MLP neurons of a small language model. Each row is named by its layer, matrix (up: input weights) and neuron, and shows model dimensions 192-287. Each number is 128 + 32 x the weight over its row's rms, rounded and kept within 0 to 255. Numbers have three digits each.
A block is one neuron, or neurons of one layer that tend to fire together. Before each block is what it responds to, as a language model described it from the Wikipedia text at the highest values.

Description: Biographical milestone verbs. Main verbs right after a person's name or pronoun in Wikipedia biographies, such as began, received, entered; also em-dash cells in chart/result tables.
L3.up2:146153136125053128126104107027159115116146142147152142118125119117101089087146145127117099145126091107150161160127111194178109115126076109155097151158153135113097117132112133120154143106112130106142137037137139174167135091138178104123209183093157058106104156150123136182150029144123141125
L3.up705:143172088166062096081125077098174148214142142153112131149124153091153137118142047164057178112179118128098068102169143135159136128134120134148159131061156138134122184051114148138135145131101128122158092162130156132135218118099183100107166168120138115100195149127066169093091175090160124101
L3.up781:110162166150135106156098088102129118078105149104104135092182115155101126149122122119125131155121113168167067131131050093134098101125151134130168082120089101134186078160072180134105077096130096121133121127138173168138126142200052190110132138123161147062127147118147157139062090173159096084
L3.up1170:124124091177142112138129125154140118091192098085108150084140122133148145125122081124141111107103105119058157198142124154104075119110144124113112099093167159141070128137130131120066112162153144159107152141148130123100169130133113114123125164157134142033124156127132147134103132150088151165
L3.up2236:142059136130113048162140110118127135144176129146108148155119094161097170151147155148067113152148104138077077120096108141173083121088104062119110170150177149176118098111105133112126136115175190125130166149083183147164180119167136129148164139187140155152138137158118150143140077142107139171
L3.up2777:132108128077100076091119155111145173154163076124122143121140140162142126110135111138101091197121112050153129128190179082176112112136124117167104127162106129108116162116136088132147109105134131129161128107115122135138194089125125107201162148155087098116122041092130115106143095083168116111
L3.up2782:138130100106162102139119148141161125049082116079130090127065150177160159074155079141114104129168086153083126146193122141155117089092081141114087085159178090170090130158165084179175159158086112119153121145084206040195189110091113120184117131155154121102125119078063152147131144093163159153
L3.up3438:094104150144136109166130144065167140110106192140074151119089138160122092135149148135176137106164143126160091181129096108159070136143188128062108098155176111136164134176088153147107138207128171181096149201113085213118116130098126196087176114102165124123061154118124159144057138121148144149

Description: Sentence-ending periods. Periods and other closing punctuation that end a sentence in encyclopedic prose, firing even on ambiguous dots like decimals, initials ("O. Henry"), and "No. 24".
L4.up2252:128135100142191113077118172066132121144094124048097185118112088149112121067114148151132145145118101085103111184139112132145125135121161201102111173096112162117164059090120160150119096138064104144152151105162155108139105074110094204151102129123137113143092134110133209152167127113122121135

Description: Aggregate statistic headers. Words naming a summary statistic, often in table headers or row labels and sports or census statistics, such as total, average, record.
L2.up88:113144068089163124070103199115142127161119110110167147131128136110121130083145146152127091085106105100168133150111156167124097156088078124108127127116103101149134099143131125182154120089141192199186080144147144116161134129119168136117113074128148091103093109120153132106137133160133128117
L2.up1215:120133100138154112130062104117202149108092067133130123142097109109147110104123115100127117068193093160108141090104118147127152096117174141131099107067086110132108104176070121132157105153150145160138140128166141154148118161062150066127127134118118155092072125152098146094160202154103104099
L2.up1356:204131141124124134120094137150139093132108111147097130193133127158188204132154093080152138104048129137113155082151137209164117160113093068124106119136125105114130091154120137126145135183117101172136113078106151112117091092137131110115186180166102122080143134143153129127089160112131122119
L2.up1858:081102109095118090125175128141150085130122149095139125131156104136097141099112132121099084061123156146135148099099068128093118219171074115128110109120180151107089150132074124098119117121082134079147126143093074207155141173102158168107147129169165105132157111147166150075123170157150102160
L2.up2327:125099117118123197103081180128138151150169113141196084097135147176129125079148109141149142108157128125149134165116135150124116169108099142102091095027196111139132129144147080176164163114182106156164132078132118135129121160108162131107135162061169134117151112173096180123122152108137118089
L2.up2509:148139139212160152133114126167153071084163115106077149130174149147134104099172102115177139140126108078158109130177093134089123164159085119123124187117124157128124106131151156085193125107109164141159116142117152161110150157100087116083086083080153166091142099133117183168148162145138085103
L2.up2872:163042127092137167150103129124132113139117132139146082170109199203141123127156082121126135049122190118128121183078146138139137199132092168118145113141161087090211071184097098104158185195116158146123107146139097110114145140109101124130131134086148078146098144166111125184078142170205097127
L2.up3184:156189133148132130141151114152125083123157120146151113138077063113200236095147151121060123140198117124179140052147176104171136123153133119122120116128114097149131141230107095113156137076144110136119064090122133169081143120151131158095105122136053093102098148131152171129097124087108118158

Description: Sentence-final periods. Periods and paragraph breaks ending long narrative sentences in biographical or historical Wikipedia prose, e.g. "...at Beitar." or "...Battle of Shiloh."
L2.up138:125148128111077094127083162161123123121135119072114113169154133149159146144167152132170178143134140128122141122138176113124149153140134102125151121113106130126145169088146103064108138132149080112160133127180114113103138175165166086115143246101111142040124151120128111125136197110089149135
L2.up338:060113178164151106149128168108084174116146072128061101161084096137122108124142140146122161152088094071084113084162074127152168168168139072127175182148086103183131166116130072094134146096121188137181060146145143073082122130171189075161123206168156169075124084104147205177116128151129098095
L2.up352:081128136140108101162174115100090127120102097164138076138108147073138020157093111199163177095145139061101145070157119133147158120184156126082131078121133126099163165162130130070136103041115131090150093159109109095084089131172122071147167208054120118092099195108154147192127199132066170182
L2.up567:206105100120146117159117124102152083117090144128080121114138051091095135139132097101115089175159130118094139132119127112103066161111044118072100101103145107143093171169114127082137092136113128123128164074136154106131119158124132123142163143142090178097084182091098151141076096093103161167
L2.up1652:064106102157136095078082179157084130140098119171093158132109207137126096090118127197125173108149054073149111073153151068115156101198126141129107121151092161122126090139137152151192116104129057119137147122085123111128156156148058149145109096124107077079125118139092152113063162099135154125
L2.up1807:161073113155211065137132102128077094119140140105118097118077087095178083163150129107154187117068108129117169076128137178122101149154145144126199136114113188156101084145170137127099122132121137121122106140079149069145139112139102064149176111109117157091124145130119091141126121061140129128
L2.up2774:079068137152100101175093134107148098103088095076085103148114121079116090130154143170119157120093086137104126110136143156113074102135135105092130147101098176165123116136132111138157108074103062123151127111142108140092102142104089081139113147116117134070110135072181180141163104115089136168
L2.up2904:098108107117112072124137130116172080152112118174100079177154145106092098139126056131130136123191100158153138111151145126078119156139118088122156173071100119122126109137108146111151153123121108134158072152114169091136092165145047145097147152118179129109148112136115196099104149080125150149

Description: Definite anaphoric head nouns. Common nouns right after "the" or a possessive that refer back to something already introduced, such as the team, the community, the season.
L4.up3228:133128130150110115115140136134098128112112175158082150124097189160098139158129122117140070114184170150154130138098102139173120078127133107101097198149115163156209093105119126114126127177114095100126158131095105102109100092101091089078125185153116194112163104081174147153100185127124167092

Description: Predictable phrase continuations. Word pieces or words that continue an expected name or set phrase, e.g. Museum of Art, T-ropical Depression, Tele-commun-ications, military service.
L4.up1422:159108065119176115200138057131099098093120128116115160115164155129151186140170172079095123149111140099091154165142134139156091094142069126092076067069123160130087147121134121164115150121107157127155122128150202163142170153178094110157103141133118145116106122121146097117158128126127123182

Description: Domain head nouns. Common nouns or word-starts naming a field, activity or technical category, usually after an article or modifier, e.g. power, noise rock, physics, competes.
L2.up1024:109121145076139095106184108149145085106150078147160184117184105168105147133166130136122136107113138177121132110175142129155197059150109080051181135138099078127133134101150082137155123102148108083122117121154174111065117093212092105156141144080134119127099131116145071144113101172156087105
L2.up1077:135071076126082126082111144128151118120118134134096074122178143115132108105162064142090146083113131189104130120161112143167152145111088181100118146105106159178097136105145138161134086147167114107140122159125126115124116177090138144139168195144101138126120109139120129087114176108164173052
L2.up1316:069062085102164148122148130165126114167135135111087125129115149101160179179138106152131111132114186142124172178116180147175190115187134141109173081105139107115162143167104142070112152114138102097118133150158170110126061161121138193156122127156109133105126168124139124129111156120083090158
L2.up1320:147123114092136058035114155149136124104164096063148098125120163144079104178187192132199180112095144142124098099174149154101124131120146121104197186115129094186133185078103148147116136109129106126143076148096131151118133103087121094133133156153169147128111166147137101080059160139156182100
L2.up1526:174138104094126155116177115127122155121141144095155114134138126117185139131090083060111200142125151150073116118112102143132109055166126143142054116057139144170136191174138172102081122109105129101154095143106201140148135146148113142091155146118164130132141141156145115127160128091143117131
L2.up2137:154041115153093143111180146090136056149130182157081134144144138164161135125131127097163095120128123173153132058147172100147145048114111135135149109072134141174139068146132108091143107144117134127122099139115104083099106168135144145176085120127141100104154092097101115125106116080123156137
L2.up2287:147125114106122095083130154131124095093147142103117105121137142123148137100168117137111203097076105126104129158133132152147091085067068100155080080055152139157165143139086123129126110176092113103130124119087161088137131133144164112092147179139171140121079124162153148108093112106082183165
L2.up3540:114112143145170105093107133152125065113156226148194127136121071151129140108159117082139176157170162140095197080093095099161086069139096098126114083138105131170158158116108187081105185165095108175144095145150144158088109105162125124122167158128133124125165147153149122123139149089135160164

Description: Locative/temporal prepositions. Prepositions introducing a place or time, mostly in and In (often sentence-initial before years), to after moved, also into, from, at.
L3.up265:083138169105076104149182156184130153116131098114096107149126202137120126161115106154137100127154136092120059180162148157102131109079094090132049184140145142103175096127183091180132078012134165113152133131117128081172089158206117156156129113135113102114175055154137100119094128154142113101
L3.up1046:080139061128124146117088168088155135164051142105144074112137142097082110189164103124138091110148062132137174163146137146201119120064083150095099194108107089083096127140115125095145086121101116116180056153126120166165090121149129082197152161127118095118164085134124139131165129105114137170
L3.up1098:109116144092128087137078103135096155106125071143116177152135079161096141153188111145137182125147111154063163087161127125161124118079124205158161145178160078098178137136165090084180148103111105156072141130091152094128095124160177145113129111130109167136141107143131120137063107105167126149
L3.up1270:106107118083161126094156139159125184171148104134146150116147107129108167186068140105116054152152150131129098152143150131172140131164134111125108142138115104102144207102172123171117142112187158135166086107112108126055131146117134124139153141171103166164162056114144138107146144160153166076
L3.up2460:073162172114089138099177178203164155122134138160130121160138154148100093141071091156136134069098132146142136120147128179102147165122124140184139087135100149142142114118144116143102129133093137097191175134109156172047134134217145155101138192113114088117087147126115114150154183172126125150
L3.up2667:073147192078114117121176136137106087058135140174162100120095071147129108137175103113165113108127092209161040134172092116123122137141174142128091065135138142096117149210133160128165071139100155111133159151061155127120137153156147128131126137064111138183184110110128146161154179142123168099
L3.up2799:143159178126119146087139100120154087152091123126069114074118161110087144144160139143120134198094149041085098104175154146081105151127163096164121165137169130123058080154131110119122221077142178138137129125155115099144116131175138128142160123163067178135181143126139152190210126164122134107
L3.up3252:154176092120099152107119096177098165117165083101154200049087118084172177122205136104118101064152129196152090128121129161135147154093146109115121177051087071036161139095127134130104117117126140160124039159164108158149148117115113147169127117107084147110139132082033182181074145026115130077

Description: Section and infobox headers. Opening "==" of Wikipedia section headings after a paragraph break (==History==, ==Awards==), and field labels starting infobox or table rows (Location, Armament, Party).
L3.up468:127055162188144132062130177098153068176200124098125166133133127181119145175127171079106098125132136157168130135108081148128177072071133112175141132140096187106157105226118109174127134148077161116132155143123114117082114204104151156157091160116182112099126139170164083130175159186110121125
L3.up863:174108098103108142135089209152179123103141087080087160161072114131151140077131169117154111173168097084160143148054174079149130085127139172196172111107111068100124082097107085099158099117106105159197123142129094105116141138197104154163179110182155139091154155108156159184158157146160071086
L3.up1668:133133032131126148145098127155056118121137167119097120158197134145118105098127096107119176135124106150099186150122170141142142109119157183128100109190101110111151129151173112111110127154087120104134108159133147112144091132195084118107137132077127085113124134102093128104164199199102132133
L3.up2124:103130125097147130149117131140116120144111084059149124130118071120153120176112163168206151094127090125125128116120121097128107133125077131149150106097145155107165141161120162140144143152113148148105108208109103103123080136137137094150150111143160151172128162121080134140170127122145097127
L3.up2153:127106127135176134177119125138139124108088173075106121182203127158153160128157140085081113120146112088087117136125150106194161127116122141092127103116120150142128196182121135123106142147100101139153156142147136161105109161105105176118084129126129137131106081159091147148114160146134112121
L3.up2499:176082105152128144156080169120143045077168147052106169154146101128174111167145133163101163129140120112112144149120092132236105077111093136138097154180127133103132156146156112135155097103143143113129162148124108148104088077133101087144087067117143097137099137153127117166117143131142104085
L3.up2701:144084178148172100197150096111134166139081122180085152164148135168123128167128100123190133112120096108157041102163165137134199141215135104129132060130102149071132111159163098170077148136095140165145122130093139122146097110110106164114143055107159147084141136141114147136082161175146189094
L3.up2704:178137112126126109092105163147114104117162058123125141147120155141132126135158062135154115135175128108072138142143103144164195111040177102064108139128138146127149116189089160148126133100128150113119162166144177134147161146114153117108093139118137090113156083163143126193161198132131089187

Description: Take/hold verbs, credentials. Verbs of taking or holding after a subject (took, takes, held, assumed), "hold" in election tables (Conservative hold), and degree words (Bachelor, Ph.D, Diploma).
L2.up218:129131165105120120150059099162155063142098129136124146125111162180228137205118118124141180111107124151138165104135097091110082126098176127148092091162128137114140080172088171149124167117094066102118126160140190103143068143146104145108113080132162116117128093112081136149158127049116161108
L2.up505:136156175132059093174099141188122096137174098209158133107109135129147099171102102147072128157171091073120136120131082069063123128105111186112120176116143154160104138138158099103151147108106144087134129141151108153146106159038130146179104130149170152165158164078126166141105173131129094101
L2.up1300:118158172085090096122177084127154140095151095227154094081113143138108110109199131150172117119096162096120166054173135116103137109131127175114145167169110218058157142090170115202056073135134171097124153108080150154097117140119158166135160096106086105157142144156123135119110143144136167153
L2.up1406:114121156174094067154128145109125093182095092108133155067114099152119141206152105120172144169140191102170191191200164099113078157133094091136089096080191167174102117135152150112160144099140151118112119117172113149101159176126114149149150165117104144096183143115147158119158150117102135088
L2.up1592:065130140160125119133119099123128102101133129088123154087050179143110135156185104078150095187123087128111095134198150094097112078116105150115115088124187117081101100129070108124140105136151128130164153161190122180100126167113156116117118087112132167090101077126143165092139158117077136110
L2.up1617:105131133098158093133090122096195124113150042145098103132133092160069107088144121117166146128115109125167105115148162085086083196181142073085110079058143111160163119121164148119147162114118161181123083130106139094133112108191117130136124182141170106107141113171148124169120077152172122117
L2.up2794:122127129099116134112158118112125105114139099183162152141131124134172113176104102106155154143090082116084145131142101187139108153155115104108155111125134177164085134156130135051072155084102136082055129064143152106128185142111139182117108125146144148107136171096055081185152131138168125135
L2.up3512:134096195108140112114155136086123119117162110109067183105085114154176114162140105200113091152117126138142148112119146122150160163179055151128136164168125145155126121167136105139127140080112143154110122122134113138141122161129123082060110103150121120200151138113143178088133097189179099186

Description: Table totals and units. "Total" as a final table column header or an infobox "• Total:" row, plus units (m, ft, km, /sq) and "such" before "as".
L3.up337:161172120125150117140132178097182165143155108095127136101097100126120181171155126072131184141123069078162149150131106181133146125111131177150099112109140121099165087134169170127112130094140169133113189046069141084149115138090148103119175123097090117110145145166119139088109162110066116160
L3.up469:042232109105123082159135122121111155108173116129138170058111214055149137101087099164150141168082180151192120092096160108157090096126105137122127163152129096084143147086107106134168175092128092129130145071165164116192111181114101127112127125112095150108113105126142152186101146111170205121
L3.up794:129116141129142168092176141109171115105173129156134144133114172146094187074161109092223105112100075087055080119144140169107175121102092088170112155136140096148128049154196131153182123159086136106118085110127145191136127128100195073111167131164056142162100087144106083165091126145089151117
L3.up798:117072103163041135133126159148144074105107131164126171117097152131109099184123171131118137119132087088162102097141141097118116148153110123141120107134193142072127156167118173132126153130051102166119162156104137078136122110134089168149100122151146182136168119190081120142095133066202084118
L3.up1527:083152105090115106106194185163107148119101114112194127177054156141059111081147114126165096156112167136121180158096166156141108122179070096122173182115179161150165124088146116117228156054091124141084064128091073099135116102103170102127107121117106131147138145096084149081145123101110127102
L3.up1760:148101135108108162065194122088110072110145092144145137140200112121117167096116109090099075088127154129206141152100148162152073111110101094158103102135078147137098090146116141098152157164074148132103100161156062186095133100079143053136067095142154154110178113142134095096163159132121109153
L3.up2322:089159132156141129108133095114137113113089140128177170076093210116150156138141131082147140136120085172133101156112101136126121177100138186057078127131166135121137096132136167144165153081116116090144173159109164144184132149110180106132137135112168152155072081121102089211104179133113144148
L3.up3334:132112126147167104129122119087134167115141093106149143097136098143121085154203169099099119123142184066059152173141140076115167127127067203080138082174131128137105105156127140182167080091133135148142126070068152152134108065098192102111116156109157114107135177170055135192142112174162136166

Description: Preposition "in". The word "in"/"In", strongest when capitalized to open a sentence or line, as in "In particular", "In the case", "In 1962".
L2.up977:136186167146136145120133121100142110139164173117033090100140163119123147137172166084135078125103094119097086147124171171126153104123142118106159146185161102172189128068146134119160117151105157129113102103113137131135094091105119124152089200129089156090124132112127123154177144084121133137
L2.up1386:123135093147109110090157194093146155204181221119124148135118130119119113147152146149116144098148114124095076125195166157168123082161146116149123162125108148083148174117178145170170143117133111079113102137097120118086119082183130138142157132081151110135135081141148119133137122115131131154
L2.up1479:118130161081124145147124144089152127103192195104080139160107130094142164149115180176117083139095159135082161197168142151121125156094082144049116110129139107102130130149100089100074128122159125158085142124084148098149146145088161155180160100139092155144139155115161112121148157131123097123
L2.up1996:135129091114174206169119109143111140107105051146082163134145094150136116193128171146119103104173106191104165124115149076142114134134148145128202169118180117157092114140055093105126139165122145095118091134078132104152099159134022157102111069125134131146102092132148163121099121089136201069
L2.up2190:104160083121146153157108175108117122136133136117142163154095168099078111139103165088121058102089077178120133098161083124127105081108135138147125128154161137151135146067120094140147091231104163138183124177081125117146103161192126112169128094109091162087147109174123118031103109080150113136
L2.up2535:097140126100104140113126160145162103126198134058077147143162079111112136147118164113189105127090066115069132125120152164175083137175133113136062154162127145110170088120165147150206086146147165152161163121100163119124100121140098076116131160133088127109128096159147084097083147155144067129
L2.up2669:157143147144139221146037134135149176124144124118151113122102145126094080133147131123165114186170079140161173176141145145123114116123149112097132174161075150093139111170220132104151115112113163132160148123083147133147075162116165111140101121134111184092140061153139119153161063126138155106
L2.up2803:088117135074153178093178205120137132137137199118097146142157067135111145160106149118141141129151140134117131145126093144170084109154154067146081094144129095148077136118135125152111163072100110161206173109106143154030130115150158140143117125124107107119116107140139147111174135081122137106

Description: Take and verb-linking prepositions. Forms of take (took, taken, takes) and prepositions after a verb, such as on, to, following, in narrative prose; also mid-word pieces like ph, osp.
L4.up432:100145110170177146131163139105108112038143142121169116146125177136182106112092152144107131108101123081133147129093118151075088157117142122146139147168213123145118166138141144186186111152117107106101142141103129140083142041103132136081145108173137147090150116165097161178144154097134060171

Description: Second word in titles. The word right after the first word of a short title or entry in tables and lists, often of/the/in/to, e.g. Hands of, Shot put.
L4.up1915:124073116142118184154132160077159115142144133173094147152151099115179095116138148061137074136125079049071148175147169130156103163128138112151095128141087143156141146098111133122149129101186081113172148093103125113088132080108179115166126081120103143098074176100167193154171046132124126159

Description: Field or discipline names. Final token of a noun naming a sport, art or professional field, often an -ing suffix, as in ski-ing, cycl-ing, film, Law.
L3.up300:136133141108134099104110095157152086141166158148082083103111114150141119153130069184126094152158179135118087095150142112195131124039099084120109060142051087102114116059095152147131175118078080099166116206140164123094066132147142090150195164117178099111091138130136146113123128130153130145
L3.up942:125143106156112118162067065122164121116116086051127113174163144156101122161137116098168136133144153117113129166136157130179127132078113111154104180107101153140131184124060123130136095082096143114137117144157173087097077162123150158153127120132090140119081097111119082124102141114107186132
L3.up1017:152175116199119134139094117119112140127202097092163119115179102173108109134134114136151070122138147153171170146123150033154222104122063153075150182124084101126139153107099145144115150130079073092121130135200148100123088190180136174161114184121073106159081147098137076067123147131093123119
L3.up1507:158161118141210174145117116046113123167126159150121125172179134152113101123155058124116090134066091172145126154125115150128148172156126093129120120101106163123112144107129135143155168135130132091122088062170153087087126163109168101234144237087198106107109144136098101165205146140068154103
L3.up1722:139145054120105115109148169100114100174143176163111188169149103204102142127154136133138139161141150132143120113094160162145158119071131099046139114133063153062090106127125140141126171172089140194089073085159103135166131134144165133143104166120124111117122101087163077144119183178187112109
L3.up1814:153165069133114116086129126133088101179139194132144112124156089115145148151181157114155133134101151116174181104077116126140170104119102089139074111121193101050059090133095144136140156129079142146166123099176152094139151133140094129097116104134157137083126096135110093082138162088168147120
L3.up2066:156071110130077080115135067120150071116115147093171106106153083164162098115108166101170129127128167134163112119119164125123081159078069107083152127091131105145099162069163162175141154144142140123107019133164142127129149130144194156119160106193141161134131119152122083078156156177206124133
L3.up2391:161123109064138148088124150148178141127120156135084085152161114174153139192188161121131103106126101101078153157158121056145162159125101083107138169175105170126143141124100207118090128124108118094145178126170163161085120120111144136184114147150112130120057096110143093093106141105184115150

Description: Article's main subject noun. Generic head nouns after "the" that refer back to the article's main topic, like the song, the temple, the project, the event, also "it".
L3.up703:086081140108074168117098110141126137155199128110144083181061145143171127152112113131131109095129123115134160096099112176138150135180109098129142152119183144173176089087057146102158162143149090130099144197171090132061131146067172184099136172067096121092091095096118169089074191117110142114
L3.up1274:122107157097107114140097200220166170106130182111102138121183102109181176133124162149086140143112101116099171130129117145078063130144146134131122169140156114168085096105143186147073161178120084194111150088054099100131194141123115136122174163107112181159086096158119143131108111166104128107
L3.up1988:115154123046100101172084093066149082105115106096137152105093138146119130185133129106114171157122151144108096154151165130075160131136123125108136117106152082128105087101078131138161152123126087105110141192105179183179133172151145146066111127143076187206103145173162179072142149109114125125
L3.up2344:158089128137119139117092147141105163092192177123086176101123164147171126143122130099155130138129147178115113141125204133111096059121094198070175088143132070098158092125095151107150144145106114085087169200123153149139188101152089149131095169004114147133075190125157117129132162125131104133
L3.up2359:148079111176146131111131157143113189065056124170110150101137140105142131155130160123097095089152108108133125138089125119151125114092129131083137147123159077086131137105124140164128116130075100224092170112095116134103144211101105136121128141064164113137139088142125131135116140166123113183
L3.up2486:080136164107169189134174178127164133120121134100086103157159131153067136140174140162149170147152107177099134095092174130139025121070115182162170141118118128087120134091064168127165158197184072132142172146134162105150158117165070109064192145078138139092087168078127145143147091118198128120
L3.up2589:014093139099131123180103140199136074120160166125160114114194146098144157138140098129137204129142113102172123142103152180109119087135105090113145179120079155150132090119067112147135174136101143152131141143140116105072149175147143159135125135107114162101151075077172178211094142135175085131
L3.up2766:236123117112063126141155148163107153166149145164171106128126117210133162173115117148105136150150153101182119075145138132175122096166107153101122091145149165102154127097093160102152135146096083127162166152137144031199209149067122150087074182125121135154047143140137163127126125159126187169

Description: Anaphoric generic nouns. Generic nouns standing for an entity already named in context, usually after "the" or a possessive, such as country, film, group, team, and director.
L2.up460:150115162167158138136093139215177103186136168125142162143106143143181117127100144138136097107097132144122102088138161134080063083182122130142151087076104119110133082145112174102068139130067131143163080174094103131090142118143094114114151163065134060125075107137072112135126138121116129126
L2.up463:129104104177148122145158115123114138125139149141112199122122165168064133095111134113119111162118161156117186123144125095113093148107100101140172172173114133125137160181218145163126102179090157143103116172056107131168133166136138102163074118149108115098169140166137133079123104131097146103
L2.up734:108075157170148137129143136097131130106103184087105129106129173146156079124121123092089095118092115138122168055112150178099067145163129135117129159133128170144119103143166125180202146086145105151138071229134126097082155118148157133128135137112076157117122144155056106141116112124128153166
L2.up1670:118164102151074147160156137074115141173152174121166093112151116082190098157158090134092144155112135129118108106104170161068103161135172193072132129157124140166104163129183085113097081172137093065082111095165127116061123108149145115151135128109130124149100146131189139127140123095136114074
L2.up1911:109085119169200077139206084077151113124159130052147188110086156156101130132208142170164134097101120153132130094130173101128109126108134163134124125124074110138083140101169144160139162135146051098147146149133141238110089104105149104178105109055123134188081119121114152144118097161138117127
L2.up1943:138035142134105140147062120148114093155150126118127119139065103179073206152114185152066123100191109112120177153112142119143109121140128153107193144122186119117153133106132133134171164145116087141139154140117146112088119142124069113168135141136115185166185094133077162108151175130134140111
L2.up2277:144099135170111151120098172134105087152137150153103072114092186136145143144139136118113119073166093184107169198148168123103125134178124090079108107174099124110144147116089144166160122154107077092116118151151108151064128092159093053151140093123126161135129084135164125162161127134216131105
L2.up3363:146113097107187063177067103061182187139087095112188136167136106132076156139092185109097084191139182130151148111191107145153118052096102138130092150192153134090074164137081118104139135164112142096112129156132168088123205120140175132104171191204127112182143140076129167125107116104114169110

Description: Prepositions before place names. Locative prepositions like in, near, outside, into and through placed right before a place name, as in "arrives in New York City" and "landfall near Freeport".
L4.up1591:135107141146105085100120077139103201111142087110134125116149182127146148171042084112131108101150110123115070172118121124135135144126120105187110149119163122107159083126164108160133121040122165111144164121158165152102127100118173102184118113176096139063132091181192086085124189122151184096

Description: Table cell label words. Words starting or inside cells of wiki tables and infoboxes on elections, sports stats and genes, e.g. gain, hold, expressed, career, Location.
L2.up1627:133112136095101182154080089079164131139172185106105116160080099113104171147133174153138137087110084146111129119103148137126137130175150161039111135083078141135183130154103138137130144091129122123164115102062150172132119134108145157149130119157084177065107103117124158091102099102126056097
L2.up1651:142107120156131141122087142050101136157143123108116200154093109135122118097111139138099171102089082149133134177139186169147151116135146137114139157073121160206132133121186167072127106156133127080070080122155082162064141115166090143152105107104141099094134137082124108100150163134106083126
L2.up2682:198098094061120125116088145125146194129139117159117128150130122072121107136108150165165082070073137130221161106149193158091133205147104101132079163075055131113124158059115096188195099146139101100131125143200103073092143076089089100140133107133130084155146144153119142169158178147050159130
L2.up3099:142078141166158120133072068141151095162092129151156123115120117090104176108138061058166111126116121094139129189132164192147122113126149127110093127155093122137065153120137137119156171117080120121176121158071196073107203150124070182143122076102114149091108130144185142140133124067179138110
L2.up3126:080163106087149130115163085109166154084038148132079124155146137141105166094163113084111120145146143140065148088136166143114165127180139130122036146108152077152097161146124114091150143101154103154102130151125128103101100143152137175191113122169125113063102136128110112164143170101136111073
L2.up3163:126114105087126159157074082159153128153177152130090144123104141081093131104114175118133114161145136090081148119055163154085102174135131122106061147124159137103110170090119114163134133150110072119168182062114144090072185096082139131189175125140104146095108129073097119155159173033137165135
L2.up3311:092125124135103110136115107146089122122141122050126110187109167130125084162142122119116108111143150134149153155119094128066120122162119143120092114117113111119143134098165112158125143151146142186097066121160099125080156155141149129132116144089088134134128117147140183119113110123121120118
L2.up3361:227115102118163172143112054072168081173106099155124114101064136149109131147099138149151052085115154165103102165047136125151195080133104196101185156134134111144164188152143134177135101102119136084119108102122108118090111108133154112157088127087156128108113104139110120115141166141172146141

Description: Measured-quantity nouns. Nouns naming a quantity whose figure usually follows, such as weight, cost, speed, salary, resolution, often before "of", "at" or "is"; also "record" or "Legend" in section headings.
L4.up2505:137109156124184160145112196130078091075143140105104151131112119126106069108169119111119131115061119113120125149191177119170152185140094113126120142111151076095121107104152157105140129096143157137113137113155090086102152165112128098185127147131109126177126137125116134172162173145139102156